{"head_dim": 32, "bias": "none", "init": "normal", "init_std_qkv": 0.0391, "init_std_up": 0.0391, "schedule": "wsd", "final_lr_fraction": 0.0, "z_loss": 1e-05, "train_tokens": 458300000, "dataset": "wikipedia_en"}
MLP neurons of a small language model. Each row is named by its layer, matrix (gate and up: input weights) and neuron, and shows model dimensions 0-255. Each number is 128 + 24 x the weight over its row's rms, rounded and kept within 0 to 255. Numbers have three digits each. A neuron's up and down rows have the sign that makes its largest values positive.
After each neuron's rows, "fires after" lists the tokens most often just before its 100 highest values on Wikipedia text that the model never trained on.

L9.gate352:123134151145095113130095153129110110148125136126135126112158156123070127116118113134127098137123145173096135135130181177138124089137127231178106132112144086155126140159136169133142141107203146156106152124056151137143157116116132154142091132195137114113151119099158123109115146147164113113106108132112140142098130110142130129130138126109134162126099156140153150132132143136092130154131161097161134125122097134139100125111130137132114141134115136148136122120096116137103144130147130117138111145109093145132114118209150117119153086093100109098130087080141073107145099132115158106113151124154103117109158104165085130141129143107129152103124152143100153147109155130096154129144130107137142110126139121110100136117080085152144132175110132119093099118149108136087136127174134
L9.up352:122095129139116145113094106152127097145111152110122136090172134164107116146164144162128089143125122163126113128105084149136174160141143138164108133132120111138115101140129110133103130105167105126116162108064143152137154120115144124151126165123103142078113163106160190166111129129169123160128128145035108146092148137143130144091134211122121160112123164125146104156128142087117115135109165131155174102122116126116141159123083135142125147110115145133085133127120123117121135127148129126140112131118120141106150108107104129127089128103062138110115152115126094129139101126140156159127163082125091120090114120114081141126133147142128183148113109157130123147119121156165104134160124152087131170131157118122134147119114108110159095156064132123135116101113095106129114132139082
fires after: "=", " |"

L15.gate304:117105123132094137168138101145147147096115125124128163083132145140136100125172148136135104103138138162152127116122119164109134139121155091085122155137159115106163123151111150094190125133083109146129083144107078095213108152148129145135152096133187156127125112104117133126116205113124104090125141118106097155148091125150160131155133101122123135126137112121137141140105136142148144103091164103144145123165113157110163145144103134108142094153120161079126135140175128109115147113155145121120163165127152123093137082156101136127121179092143138123109086162135185093151123131129138105084139136125145118103145129099159121144124099143131143109153144179121101133150154122085151136117121105128155137110110078150128122151172107142129128109115115100119125101155164092119146139132111
L15.up304:141142129113085113128140161144116132113104122162125152131158168131132078102161094127139146109129112113125128125137137133058095088125156142144129112128105121126106125130108100136141132075126133158110114164110141102153131113151117123145141132109103116090174128117145131152101124114076121123121162101086116141085099083128137099160114110119147110110118118107032149133111155145115117070115104107151147145147096158116127130137132104150125129106078148089162169150110122123169120143139133119119137117131100136111139109096187114098135133143127129167105075136119133065118131105141177096110101107153107138151158130152149088185132152148094119114107133163139091080147165131135136138096124118092119123105140173122104111156109162118135168173117124121123133094112158117145126106145145
fires after: "\n\n", " (", "-", " is"

L19.gate647:114114116126114090119100163083150149131171100110115132138118118103171116120111163127128137135155114145121129119130118179142142113149101132151116133070153105149148147155152112131086150096077122144112144124117136178153131119119176140095136105139145139116122096174105115129197156101152136141123141163119073118113138145171150143150146149116165162190127104152117200139131128135183109149103131148119175127155145131118126138142152134115116171116104126115111136139106141124157097146096091075138147095138185124079087146138133113153139133127106143114124123133082121085108159142108141096084119153150147111128151086089124118132163128147089120136104164144108125131144122145151117145117097137116101131125115135120147104102130121127174160112123067125127123137152123141180128151114105
L19.up647:111118125144136166139131122148158131138105113126154110110124131169128062129139145129133146098119115117123118092165148119082163113134116136120144139144116118103135110129141096132107119111129117117132125155136119156065117134121109128155129129120143135125164110141103130124125117159175129160121145144174133095129125089158141174107121126136166107132068140140109150112128105199117140143115099140141147134113099134129199206105132123134149179147127100139121082110128149098152167138113100159147162103090082129123106124135123098123112135089111118128110115162120178105134150134085116106145132113095153142160097135142112053135112189135182145154130175095128108142137152090160164132179121124123182137114127113138141112130115113108127140138138127137123081089142159145130157110160134
fires after: "18", " 18", "19", "17", "born", ","

L13.gate108:130102138136141145106158126144154132119101141130105140107131127147147115119181098114132130122122140086142086114070122166116133157109127130108120150146128110131129094133084084138122172115133175139145094092158119107137141170155133149140123118124167137105107108101152119130140133137120058132130185158181119167153144164139168118135128135103168123135120107125130101148142103104115125097133116112129172116140121091133079102146141140134129085176146120085102118175132145103155149234079146132139169111150160113160123105159094181139147159153134120128176134156147134108131156097130127164124135128130165140142110119105083127148108166087155132142129135141117124119158139146143136120073153164104128139115120113110120101115126166146111110107130120158155157132124116136118110129159121
L13.up108:144131106172146100117091138136117110121099135144116177102080143126101099135132150158145157124125161170115114105101143177130125131129115140132123129136098122095099128120173116154070145151126163151125142125102076102103117119139138137115099109115133117120117102118157125120132123135142137104095169092121164106116125117152133109164063174102123121125108125116186108128137112132135125142132144128147103098158146125088122128101094136122127139121131163134177122067172131143102151129141109136110118122091104136156148156110117121137152140091141109111124118122150137120087127162118123125136120141160154114117135142149078164120160121123102072094212133075117095160118139054149124122160117116083104127176170133145107143110180115136106110160111155130097143146128145146150136140148094
fires after: "|", "-", "\n\n", "nis"

L11.gate293:124129148178167122116129136142111130142141127108191128150098141133143130154155127143124078139134127161162110133068137134134132099130105173173160142142115091126108145119105117155114153154137135105098150099125118088130144124085171146116128092162142108129122085133120106125090107107129139087133113136117163129143108103099121165145099101085155132113070172157150097106095146142124140105142106152144160118139160152130110143133134151116171129134067117125153098072147118115100110169121066126084126093155138120119156138141102074101138129130106131092137098108098141123107109146102165120168124124149130135146157144112144128106150126134130100101126126138126119132111125086146167182125171123118129112174098092140159123149138141149147169139110135146166095149148140137076108145115097
L11.up293:117137130155145135115142141128096136125117158128165099100124131146140122150170144129118134117128148160169115126097138119161143056117153178173136129131127077191085145124102129153132157133121164067112156113106115098145152128100198126110115099176112116132129113136135118122120120146139114103138083152131103141153125119064142140141115101120173134087094144139136159104105152143124137132129107173115161111140118156135131140148142107092147156122104089155100105119176126105111116145156118152119133092149112142099115131171124113121142138126088153109155109151057150110134116117082163113148101106133174126125170132109127093166143166119121117125139104127103140148133107101158168138136202118139131107146087132160152140139116116144132144124107151127142112166156166118155115136155129
fires after: " 18", " 185", " 17", " 184", " 15", "–"

L9.gate489:129115171157077120124137113135118119165100122131143146132146164099165159117151125163145100134097140131110141121142124170168136069165095167140119143104163149154102129104130153114123131134137144126178142116113117134128125118155157172135138121162106128089080108180153166105133145119142073134086119147177156135116102142173132128130091142140152123093119093108116149138118137139079149157160117131149160106155115124126177136153098127128127098145119120118149106106144188087088148135158123113106122150143147150136085111148135131095178123120117141114168111101107123112151127150164112112147139167162168103135132099133090126115149138152128155114146087155120122142126115176131079168115121138115113144138125091143123105179109133159155108124134158121079126166111148148141131160131082
L9.up489:180158077135121114106148110123106129129131127153146145120128140129110169116146083117123149158180134104118130100187155123129123111150168168151132121138132162109103098134158094084160123138127156125121137141102147138108114145109140183122153153060116105127157130123130143131125122189180147122112108126126140112108152130151084072114100165108109188126150151123123130151123114134090146126119141142135149144142131097148114163103093128134159099122126130128150152133119121135097125111116146078138083146127114124117125113087124132108125128159150112107088132138110129112112098162164132119118157108184100084125137123095080166092151130103108128183155107150127094145143128131157124164156124127126120112136116102139104118071174111143152130070091177135123138128069152128127141136142129
fires after: "="

L13.gate112:100123125091121104157158129161122112125141143144165151118151129094110133125130183147136100120121141096127174130147134129158139186158105102134137098120116134121127112117160104093119120093142157126120129144069119096170145154144128117117160108126117147087196118172139148131096130124131114127143153160124129115151106132142130123124127110160132150089101104128120135150133095133091137111175152133149100163116159152096135161109158108119092128121097130086156148118122140119123109169125188147139126105142158112106130166107125131115092112121133096164121117120138154068098155125184143147163135126143169118112141094155154177153098148112084134087104132133089112137122110176160120124140142119121138133113114103144152134122137112106120108147149111183137139064195128150130114173080129
L13.up112:134091100118150121113148142126148135107165128134144152136158099115093145132128139130153114116136167102123138120140095119175131136131119136118190127217105144123145092150129120125122095119130173129134126133117181114131131116144088107158142124148119131146147112140111170091103137102155110103175201192105141117130136078138100153128137147161139142119116156108141134129106140138170123118164136144122176163096168157070173170150126099159103104112131126078143149171150130156131130082120121159106138152122165086075120112141160107110120124102118116114092101115145088128122133140137113160158133126175123143096130118142144101167125128113086159121140123147112156145122137140144123119108121138123148151117149118105168125129120112087123113122110104173158141148181134109105152125099112
fires after: " (", "-", " \"", "\n\n", "|"

L14.gate48:143089146105130149122124082161138111112158122150113124138123109107136153144153153161150165141118167095114119123133155136136095123124121112127105125094111112133129132096132111157155149130110139137127106157101124124123098106189155152115166125142120149132162088118138129095116131091086075116121171123145176153122074140145146141131133131127151179140167098100135117139134148110162121123144049131128124098123145090088123171121108102095130131118128136081148132124120158135152109095102144090139123140148099123132090153089100131176148138114171131126147120121139160120124127060159108108160138122126167128133114110095098110135092176161141149147140119077103123145143104156148131164113140126115114165122129098099125130115159088122137138119109092117143149210178145129135125157097092
L14.up48:193139125082124112123136136088095130098103139138153112115109109106134161096117146146134159120107101124127120084107134096138085129158102109128156091148137154108115144116096130143136117071121144115114116121125171146127117110118086171114134132140140143144133149184128114152161111175107107110120066098094076106149116155126133109146157146148106158165147158088125133116126087166102130117137131146103101095154144108167153095132155106106130128128131076152099113128099132126103149121121151156146124111097114104106110105146132139110149123162114067131112142140101116162142108102095156158131155137108111147185137125126124162134175135113187186169113138107118129099097138122140110091095146141128108104140098106160157131150101179122142133125139153130083096117154134152118121136112091
fires after: ":", ",", " 4", " 5", " 2", ";"

L11.gate516:134142114181131101146140150116121152131103111096139141121135132168156119119104128129110109119124126101145142142100159151160116202126097123163136115136136087123096103149124102093102157112173127098147135128119128124138100124115155167142130148112122118139195131151089121143128127124126157112113129123173127100106136078161112103161146106135098105142110139159136152149114123135097116143069121132101127094120146156119137195115137073122097118104114143202163114100127146154135086180118158090146159107150143107125127113153115037090113141113145130142069139121119140097149124139137129128138148163122144139119138115165084098143119121116159120164119148123131094164117101118140093132152115175120139155149143101111095095141133145126128116138179109140136124082142144149127140114094128
L11.up516:131125136118127160147142159110136077114167135135111147145132141161170081105096095115137163107121146123109110167091135178154139121110122114142160127107163054114135138125131077101152127102122103140134103136139115189114150150132187114147120122148149172150096128135154128100129099152132153119111101151157169130129126126177120094148145130098148126167113121152138149095143181169133149140110119132096145114086130109102163202155163143102123166143100081108111113152134119127196118141124125119150125133114142152096151130144111153128134152139146164106111123119130158099175112135109112092133151108138125161161123126076110108147138151101154131153120137093110111147136111119139119133120122132094130114160111165110106138110138137107138121126099160134130118133072156151176156125089103
fires after: ",", "18", " 184", " 18", "180", " 185"

L11.gate520:166114122135131140131153101131139127127135152130141144123127124117175109149170128084112126082143149151128143168136129162184190124138117138158146136128109129131120098136120104177130152097126121129130146132132071114129147167093138149135151083143149113118083122135169122125119126140152080098124163130130154108149118112123141102091126107113137142087137156145131090124164186155112087116133098111119114167153114161128149148137140160100120125174142134085132118136147141116117129136149119085096081116141128140161102083140143144091136110105132115115149115143134125106118134140161088157129117120134134148146150134131109126124124115130115071117114090106080051105117085129136110136098126132126163097134096162129125128113125117149174111175120124144116110099070155190056100125142094
L11.up520:101131123134132125114138124136165083120144107147132156133179122110149186081098095135112135108132147105138154139086122184158153119166101108127134156119116119143101093123134125126104118158138145094156099132106115115141110091177120125102060109106102135125078055103125101076150144085119103114123141145083133087134132160151131106117081112151125103151123118147077094106144120107111113114097091156092145137138150133121151168126149135094143122169158165162127127110153136115146153121146070120138123120128106127165119072092140119143115130122162107092117146112096124099115138132126136134134107104139137163129189136148116137104102159141163119130120103055137104135144145105143094113131112129109157171113151163138154149113125140131149121095117132131132125129110143172113102127128116
fires after: "|", "\n\n", "\n", "-", "  "

L9.gate26:159127147137081109139152137067131142136156127113158140127115140155117125150104124103136075127127153158106139144098118144134143127114144164173122099154116110115123116111149117140116140095069161145087131174108119094131126135116193121113116130125075139115161165092119128167154139091122138123118085109097105139142124124129140201130170156146155134122148129163195126117109123129113101151164193097137088146141125154131138104087121138161133109092112154135171139108140110110113104143128105143128151157123093150117143141164138119134069138114127103118132098212165115117105138124128180122121157137112128138129156108099098148171126075144144134112149145146131134129122155116127125139132109120134126117112097093114103114114117136109124109126126102114099091150122129151084080088146130
L9.up26:138097152130134121152112126134140196127124129123115142110132192120113116152157123114116146118151138115117150118155127092116142164168159123142113093109129126121121120102118165162111133100144104133113185147090122134134147177116172117124140130096155150091198120123161113138124126119097081136110080104099115141159145104086110056094098152127140098084107119125146135063139131134142110160141179150122126099124116163133114120076103127094136111102136130106140138124116137145150124124118163167127131104155069118138106127112059102136086157095106157162101143127135153110130147120147138153111098110112138153131177162121112142160114091148121120138127161145108162126151102097121115152156137108156153134111104120132096148131090132129122145151103124125160119122097106092137088132124091
fires after: " =", "=", " |"

L13.gate354:124101122147086115099111132112156127150148147144158175152134119146126112183144140089127130135054125134116107134067123143125108111110151174162128136121161145095118165124074135172135120121145153086151129103164117107121109122143138138134090134129126136133100166126127087099157129139143164115100110139092139141167131149162149142141110116143161148096105172157147091148137135090127128060104131112127132167119137178118156143175181158122095092148120130112112089097110134063101140121121123131130087123147171120088133091134101139122110141090117151109124090133104129142129152141130131133144143149157124155152120126101125121149193109110125111108138138118096125111106150140131142149094112081133138116150111119120146108162114129107111096119112136148139102175127069145128139131153080
L13.up354:111145135161134114154123127100153125113104154102122107150073178134120137136166148124072091139138167150123143153115158121096138108178096105156124097163128110138147096085167130113114149125089138093128122140098140093138141110116148128145135160135126137112143136089120063131121114080091117149130145173123112123153136101138157156152134132125127139140133185136130151117105125181164106153139140106106118130098169129088122148112121124097146099124112144128157154112064120141137142130160096126159142130153075127104092139154142094125120128130107073141117108131119112088158098164141159133166156127105158137139153120121133124144114118126171120104136148051162147115106128114127154137122151135092157173095056122151119126155132180109153130130137116123116143162124155133128106160130110
fires after: "\n\n", " years", " 18"

L13.gate172:154137137177121094109117151104201152068127135123144117124123134130099125132099156105120158113067132122155093119134144145094107108103092151132134166146124115135123110066124107155102092115194139112105137103117120116162120122121173156137100103095086113103122085124137137127147172095114145107176157120102131131120115121089138114097111151120170112140110132135126176140096096096090102133106163106110137136107129142139141118145146117106131164124139135109115119126112133153146128085135132137106142169102149137123150077088133159093076122138087144121124089090128111115126094144104143104142154119175135154118091121094153121173076161103125068130145179134087125150116123136140127137143129104115138151128100091122153106131145133142134126169106101146139134108146124089131148123128148
L13.up172:141153129159121136173150122138133131153128159134130125089103137117127117161165128109108146139125162120152094168112112149137138172120079161156133136132094113123107135155149123115139101114129156186107097150112133134141119122160142119103173139106128131111140121169116135149148168140129134164158111131151131159145100125114123113128142139108163168140140115112143132109149125113095136103120147101128128126136101112103114095128172110115157123122052096129139097131176127125069160155115122108149120178136137117081159141115130111124128132120103121122117085127133081107116122121132129174095146061132124116129161112147109101150108115136128102151076139170073137170088096124201147086158097102140128132101134096161131113107140109125176129091113142124095150162178157100122165136144160
fires after: " the", " on", " New", " The", " 18", " a"

L17.gate389:116177130154145085131144124188117100141151124140124122131126133148114134133138167115115152104118170133130119136119122132133112091116115134184109104128156093110118090133101133118172169128090109138145127148123112145187160171124082124135118109124115132066117130130158093135167155127138125116065121179155126134122136121107133135144122154101133127090113156142120117132105140121129145123084143125118113104114091159130115085150131114135161123137087136053139128141126120118157166122110139145171122148153112149089098098141092085121127146082106175127167076137103117138090111144167148135163118160093114099181149109136128154152148134125147100110145137126126101135111158123119148105096099128113148090138129112128092094151100157167148155118116109114068150149144130119079142107140093
L17.up389:120166146142155117124145123137125119084157140119114129123126173153141106117129166107137163095138142159123085151110129117113104101119095171140126097143125083141119117120118143147139140160100124145106128128085102133165130110182128095142099108121149139103132144132140108105127140109137076142075139165162140105146124125117133103099127162114150167073096140138106096132100119156126121114107152157145098113159110124099125095153112137141122120095109179110118107130127152161177181137106133165142071133122120168121093117133109116119133142111116134148114075142110137103081121142145152114172130154116146119179182080061104138131125155091130120157147153144138122158097146147129154102105130138135129127120096085150122104174096155167141147122137122129107136181134133111102088124177095
fires after: "\n\n"

L11.gate101:149127091156108175127094114152153114155145144152099135132165124131134120094136133112082134132117150109119104158154128125117087095123110113105112083149161112121134153115107136155191123136100126127087104114153121141126111150144142132141121125166104135150094110147130132124129137105122171121106159135123138166153107164136138116108110145133131144172145142126142126103121150171148107084115111116164132093150099182097168086135149150086178179118101151176131123106116116151115120070109108110115105163161118121099114118124110170131133122136107145076180142110114117129142145121098121097092116135141104146136114117070153130154150082129125107106165135125147146103142124189127130182135136116149111083117082099089141153144106111170166127131080130126147115129173164106131136147105128
L11.up101:143114153112099151162100114116142127144139127140148107158107116123126110114178159112111130135128123104131143190135124119122125125135122141080144078128088142123137192124144111094140136161096123127088084092146109068119138118184140109153112153146146169169124143132130132096128141099107124145109182114143131152150090101137117146164131141116067108182166149129134130154144114120116134114138107132159121100146107094102125134127136152110157110157138086139094118116110120120148134116081106126128107088144149146127117138122125169102148108141106170093155147125092109198113117154063145107145149110098122125122120123099116118138135109113126130131133166119147113134117130178147122133130063150131125129092132148087105141143135127099159144045120147135164146150083142155123104147109135
fires after: "–", " 18", "19", " in", ",", "18"

L15.gate39:116133153144109109105138112118122183120155149084147107106105088136098103181132097126108127142121182131121137117132121112094093137169145115137145176128116115133101140098134200158169145143146107112126167110094124112122089124116123099139092124149133120126147118127174122145151151149117139093107103066120147101132115108138148132094101165109143123136118106124092164095121129102145156123166140103179107114125156142105169168104126131162103133126118142096148130158142145117148154096115105144118166177139130079132127080133151158121113151085128097137146115119107125144149096114093120150140119107172136136101102130135135083125107117128132142118087097096141148185099189120087103120147115118113094163136102114131153086135116092118129095142148110124136144161135115107148066129132123
L15.up39:170148128122136155116161136177169097137110132082118134098139118136109129125161169127147100131164114162117141099154108139116156134140126127173150143175127131176132131136150147122129127078089110072162142098139095123148115067099131151140162138096099103116155115104123101130134133124117118157138109135134107148125137140099093152157178182142114148098156124138117150140099101140143144127124125128170120136149121138110149133116107151140101075102126169101131135110074150134065163141143115136128110159092113118075147139136140083139111135119091117139070121111157116134103126160138112144176158165097139136087136138109131089129089151144122129110137126156109104123083097139158157144149108108107173137109085154126094139123093136167110140116115117094136132165113137150113104079127124
fires after: " the", " as", " a", " an"

L13.gate189:142136114142117118116058099142147092130156094144125138107123122159158138155147104124149102090120114102116104145120156095128118126115142176119103118130193149127110130152147177134122209150108110126087145146101163135138097097100143094130123131131152131188141175125105119132108096117116120120124125104137131097143090103160141138116131134125143158130132105129127101139101124147181134104098087107119124125142109144156170115127105107137129120103125132145131102115121112111118163115125110105138097162145110134093153131085115088150128160102159133091161107138082127107098114158095076158160142160155110113129132121070113114151139053130128132133156173142128128117139111108128114134093122171118090135160107114111117119147132119169174168132122125133149120137103157161164127106097186
L13.up189:104138116159128112122135123118135157131145132075168088155121131125099153099135125129147147156143121111166116141122115133102175104121149159127124137123100119087157098146152117148143101148158143140118134137112089121082133121136151162113142143130170099121145111132109189111137101153153153148179151143097138130135135114133120138110131154151146162128127151145111137091149168114142137113180127110108147102065137098084164160127157132109130162127099147123148140140133134143139158144049123125133131135153145114125118174117129142181088108130104178100122102146162131141144112124130121098093165094087093126118113101117109100108105140137152162126088130105101131105163159110139153124131126101146143131146143137187124114078173151091124105137073135193162122157105117098132111120091102
fires after: ",", "born", " 18", " June", " January", " of"

L13.gate154:142107138139143131093152119120118132071145120104139105065129122122152116177120118138152110118179131111146130130146145114105150160114144143168140119144155105131144078134096124113115169124133092073108095105108117138133130136140141131113142123120136184110176185170162107116120123120149137071133130181124117143131114127145151129128131122128124147106133087107106142124124130091099168136144100109129116105191127137124118095131093120148135151147134137091100123129145143182112100130152157128124120147164118103115105106127119097086129139113157125104136142136085149104111121160152129200098165159130121138066153109124116113162100114128111120085154148146116151100117129157099123114136185120092175156101148089102089113151140108137129156121094074164154134144120144168128103147114145
L13.up154:129113135138084116108101124091139128125107128129129104130170151117098133144116096121148108151084122118116133122127108189119148142159150126114145084127124109135160116092130105098125140133144125119143114129125152101123123157142146085134096080131119128085165127142111183117125153092110107099131142146121096120138134063121139150145125136156158135110114105110101146157128166114145162168135147136172099150118128167113085129139123119122081166096130169075132164131127116144103109134148153121106155156120147105113089101149173139092163174089128134166117120115139117149132134128204123154107154098113121121093134139148187123172088149103120100121116116121144103129141084135095107103128127103077119165107084102148111134121151174143133103159075116156111133125134108174103107123113140
fires after: " \"", " (", "-"

L9.gate337:132131117173124141120145113151118136123191109158150108150125156148143153139130157139112098106141114141119142108104123121139118111107105173131110138121140103135162111123119114123122109139063161098140140122151128136138170164187162138128150125109160125122142130152187106105110153118144098141121142156153146115107143128123148126092123094111159126157110152158132078104137138143090129130159128150136084180138132115146088137132159146091124132170172104092112140126140171129102169138147080105119144150139136170157096095170119075113137107144092118113148120135131086111104144140154130156153109111154085100144168124130111141116109129146109151054065090098142086130131123128103169110099148116129144128117111100063141124181100118148135128138143153105110117121127104136099121152144104
L9.up337:135074112177138150104099094136119120167161132111134091137134175110158127122111129159128109119136117164116140096059123132148124097110097127135114117106111122104113143138133086136118171127121107113143158131111125186127128124105097140114086151129136123139146125138134135132124160114130105158164137174147144178146110154128144149113138084151153090115117127114088123118146108133131136158141085120131137178143061101133126117099170103110132123163143133086119104149150105095148095114180102159103111151130153108172099097113120097175156116116145149126152141122124150104133137124136112141119066097100097113106119123138112116157129102159089132075101110101110125086133083129109105128156128126147148121164108157137123100144109150128119093123087108129127092108138135182142084151094083
fires after: "\n", ")", "\n\n", ","

L9.gate404:156131134089106131142147090119093160105161098153128070170125110120124147107164149120097143135117120159106135161107135122107161110122117175165117138151144107124171128126137144137188112073137135149143128161137116173093131134110187157162075106120158089154142145124112103103129121128120100131105103167157134137140101129102133115094167117122135177122145153121167109140123140132093138119133156129149105128141126176110138143141151111088114136133120056112093095114075113132130119084094095145150104137138137131076122119141103139129136116113125101092118105122132130135079138144101159124128103119117120087131117085111103124154152093097135123137158151075111126151111132155101138147186152094123115137159090120136143133157115138095122114123144092155112101168124117127093151102126084
L9.up404:148109160099115176137130110132082131097121101153125105146146116103115146127148147132116138153144122137099181144149136152112165117121101143127130108134119175143179139112130130132158135105145129135131100150116099121123142118104155149163106111130177123154140197143114129102116127112112090141098134132174163130159113147115125138104149100123115142106153205073145082134131148157087146146122149115164130109132119147096119135142138127050110103142125095135108108150082119121158088110119132155153120132124130134089085152130098153108131136116152066099131091114130115148106120158133180156132066067094166123129113123097139160148127114114130119139148194098117161136114118130131123105140149109133132113157119141147146137136096109092119116163168117144134100156101135138112152107122082
fires after: ".", " in", ":", " 18", " 15", " November"

L13.gate187:109148121172131090152107131114171172135142159084138117161131133111136148108134097117092089136132107111141131096131142120145116125140117098130105119163086091119143132129152131150129133113146106125182116104094136151148096157117160177112126102131128148117182140124167140143136143132120144101123135163109155117146163128133162110110144128137127139070130154153144152149120128078114148133119103136096158148070156165125149151086117157095104113118132145107138129139085130141135141130120096132142124114155158130099113075155170070133100159072138118147096136126120144131139079154146140146110136075103159142125133116126148134187114130098122126085145151129095133130071143116131098110074131146106147153086167130139120110172094120112098143128109054153115142125159100123119108140146105
L13.up187:107128145141112095128080130120142124180132147114112086127105127139118149111114115145142118137116111158150073135086142138077133113128131124100098146125128165143115138113125148179123159130148119158124136135097140073109148092133151131099139121073107098131124121154149145124113089136087168083133127118118137183131116090133130162137101142137159101088110157104138184158103137111079122091142131143180144133100112150070169094118160171164130108110114142133140159157134116122137114116153159159107113115152129109077103112112126118106126144073158131178099110133113100143131123167099121142152139134103111155081112124141155139118155128120158101118136140135089149141103110136115124163136142079112092161167082140150147134185101139168114153143122126114163113094139137121109111131141132
fires after: "\n\n", " as", " was", " a"

L15.gate135:136165147129147137132125088104098095117173107123116172158134167100157173106100103149177089136143120130105140116123085135115121189141080122099108105134109122100141116115128130128165125156117117127155141145111120109111143120128136124102109123141139093124104116142148100128151156131140095116097211166101094128180115112098121113086113113110148116099154124151124168058135127123132091122095115091202145151143145157135149102126127161115128122120134156094046134127097133136112116134138123117110131171126098116131107072094134147112093151097102120132152143150160110091130138150148089136125171177148142118149119137121109137138092108116129122134124124100153139133172124159112120085117124136092164163117140107150142135104121111136141116125147104119103133128100161118146143127137078
L15.up135:118126133128119123106093110092108077102155139147102166106127115113146160106140101103134111084117118120163165103093154116190128149117125120149107131106106127154142117124105172093114143144152167125148072083142151123159161098130125154084100102187114111124088090159136110119160100132143118089112136132140143132123110138095122138102111084093126131170121109149132115149152100138128111117107141129107171125086156093133108123122121169122108158143098127158073088152139120151093095143148145127129129104142148136103134105172135147137103139133108126115153120120133086090135128127081150107128136127180107125140188119114155134185088209086126114146128138109112116157103121186118132114110126111143143136138113116121162141141131109164127126137150163115121098156106134121168139135148115
fires after: "\n", " (", "E", "The", " \"", "-"

L13.gate223:133144137083100131125100164128125118136147105110129137116141136120132086181147119135137121071168091106172114114143115132139133133124087155089125121134125131105108070149185144103138123132099147137102116142047103142136121143139136156131129160137137157107175123175162135153136102146094129140168162124161122120121146120155152086125119145124102165145111131140122167086104148139118153132130150082140099120139138133143096144136130154131112121108121216103117156103137118144105131149136101119118132181134139136084120157132141129102128132107125102195107143145149106143111153139166141132113137115158134090123146114163093157167082095106112133101122124140122132097134102113125100126134149103164104161094184147117097119150128102155158123143118126133101125093165136182145094121164138
L13.up223:141116151142087136152100137144122131096123170141108169114125120116142156130142167099149098153139146122122112110129159161123127142122146105170141106125091093163115097159165173127132178131112143146119101136108167118130100113135154101121158127123101130100135102085105078137112168074154145146126111115110110118151117086091128106121120154112138119087167114093163097140118163144077108097147161190114058114153134103095132149177116126145128142111110101129160157126120142128142106128171150128162092130119110099126143122126125103133127140129150128122137109131134085095154156146128148136091114150096154125167198141103155087149110110144135134118096154141153104169148079150089103106127116112102129117156085091115078142125101123136138132142136121113081150126113158145112140112116118
fires after: " (", "{", "-", " \"", "\n\n", "="

L18.gate482:141118133145141111130157086131134102127166106118161098118124140142138116126131145109135155102142147137120127115090142125130109107128114204146135117127119089121149130169119159178167132112116120142132133146096080104166152130131125130145061106158143134091136131125150077130129159112145121151046120166126142131168123139127133127128135172123147124100107160162112080146128149138128124107108177161132136123172128128119121101147155132130130125115107134118118130117131081121142163133129107153145103121138111153113087094163091096121119151083077143155165066115105131136118122147152122133158068141141093126183164142091127137142141149123151114127157139101135139134113137132117176115105122108140140124129069113133114144153084144164107169123131124101121142137144109127071099066173110
L18.up482:116130138152126114113171098159129106130164126099142121122132154146164116118143167109128162094122151147126121146092132118120117106144096184181138117122113085109132120136107149157154139111110124132139149129074115113179151146140116120148075106144141133086128141130163076117130154128117097136066121175147141143139122128122166118163131146117145136091086176146138084160136149151120129099135159139145124130161114117101117083147176140133137142116066126106121124128137128115165185151137139148143106132160106178105095103146093096119120136082099135142171061145114143118097129152147123142149103132124123116157142116104111132129119149094149109113154158112126116142120131143131188114095113127127131123126097091124108115168092167161113132107121120119106145161178135147093099092160089
fires after: "\n\n"

L17.gate592:121121109098108096112122114108134135099131169170131137181093142130104127138145138153145171116185160126132104104157131107144098132115147167153118104152118126142171140073129095187123138131133145097131145138116162124093137128138131135121145108144147137091150151158164086142109098185137113100100116119145096146100090115121140168152124101115118148136141134143105153154118135165128083130119128126127137136109077108115102141119150125106090156099075124093126140128150143138147120125084138115094151097150142169134099136155123121136125104135094077115156133116108069114076114113118167119105153174119127110153115114139125143144123158100140151134146127110082162145112143139148104141113114166112092146153122109122140119125130184117105154176102066106180103134132105143071133140126096
L17.up592:098113159115164142150153138102150159136137150116161141119144146142131154106148143089156133180099152154110092121128130124104156135121162103125111136145103115136081156162121126112126089089117124114177178172188132089109146094123108116132152126116141160134155102152142129145103137149121158121114139095145144145117086136117139139170165160171110118100144146102147131180164142133134120148153127144102130141151148083136131115150129131123170138142101120081116081151124123150142143110135145143159063116147166125106152101159116109124136107146121151131108158160159131121120068140112104145054152129087143117123115119096161100134132147147146129172144109144137136153111130126134136097106144085124107124093123140109103128136114148126116079145101142087133164144135144207082146123112139
fires after: ":"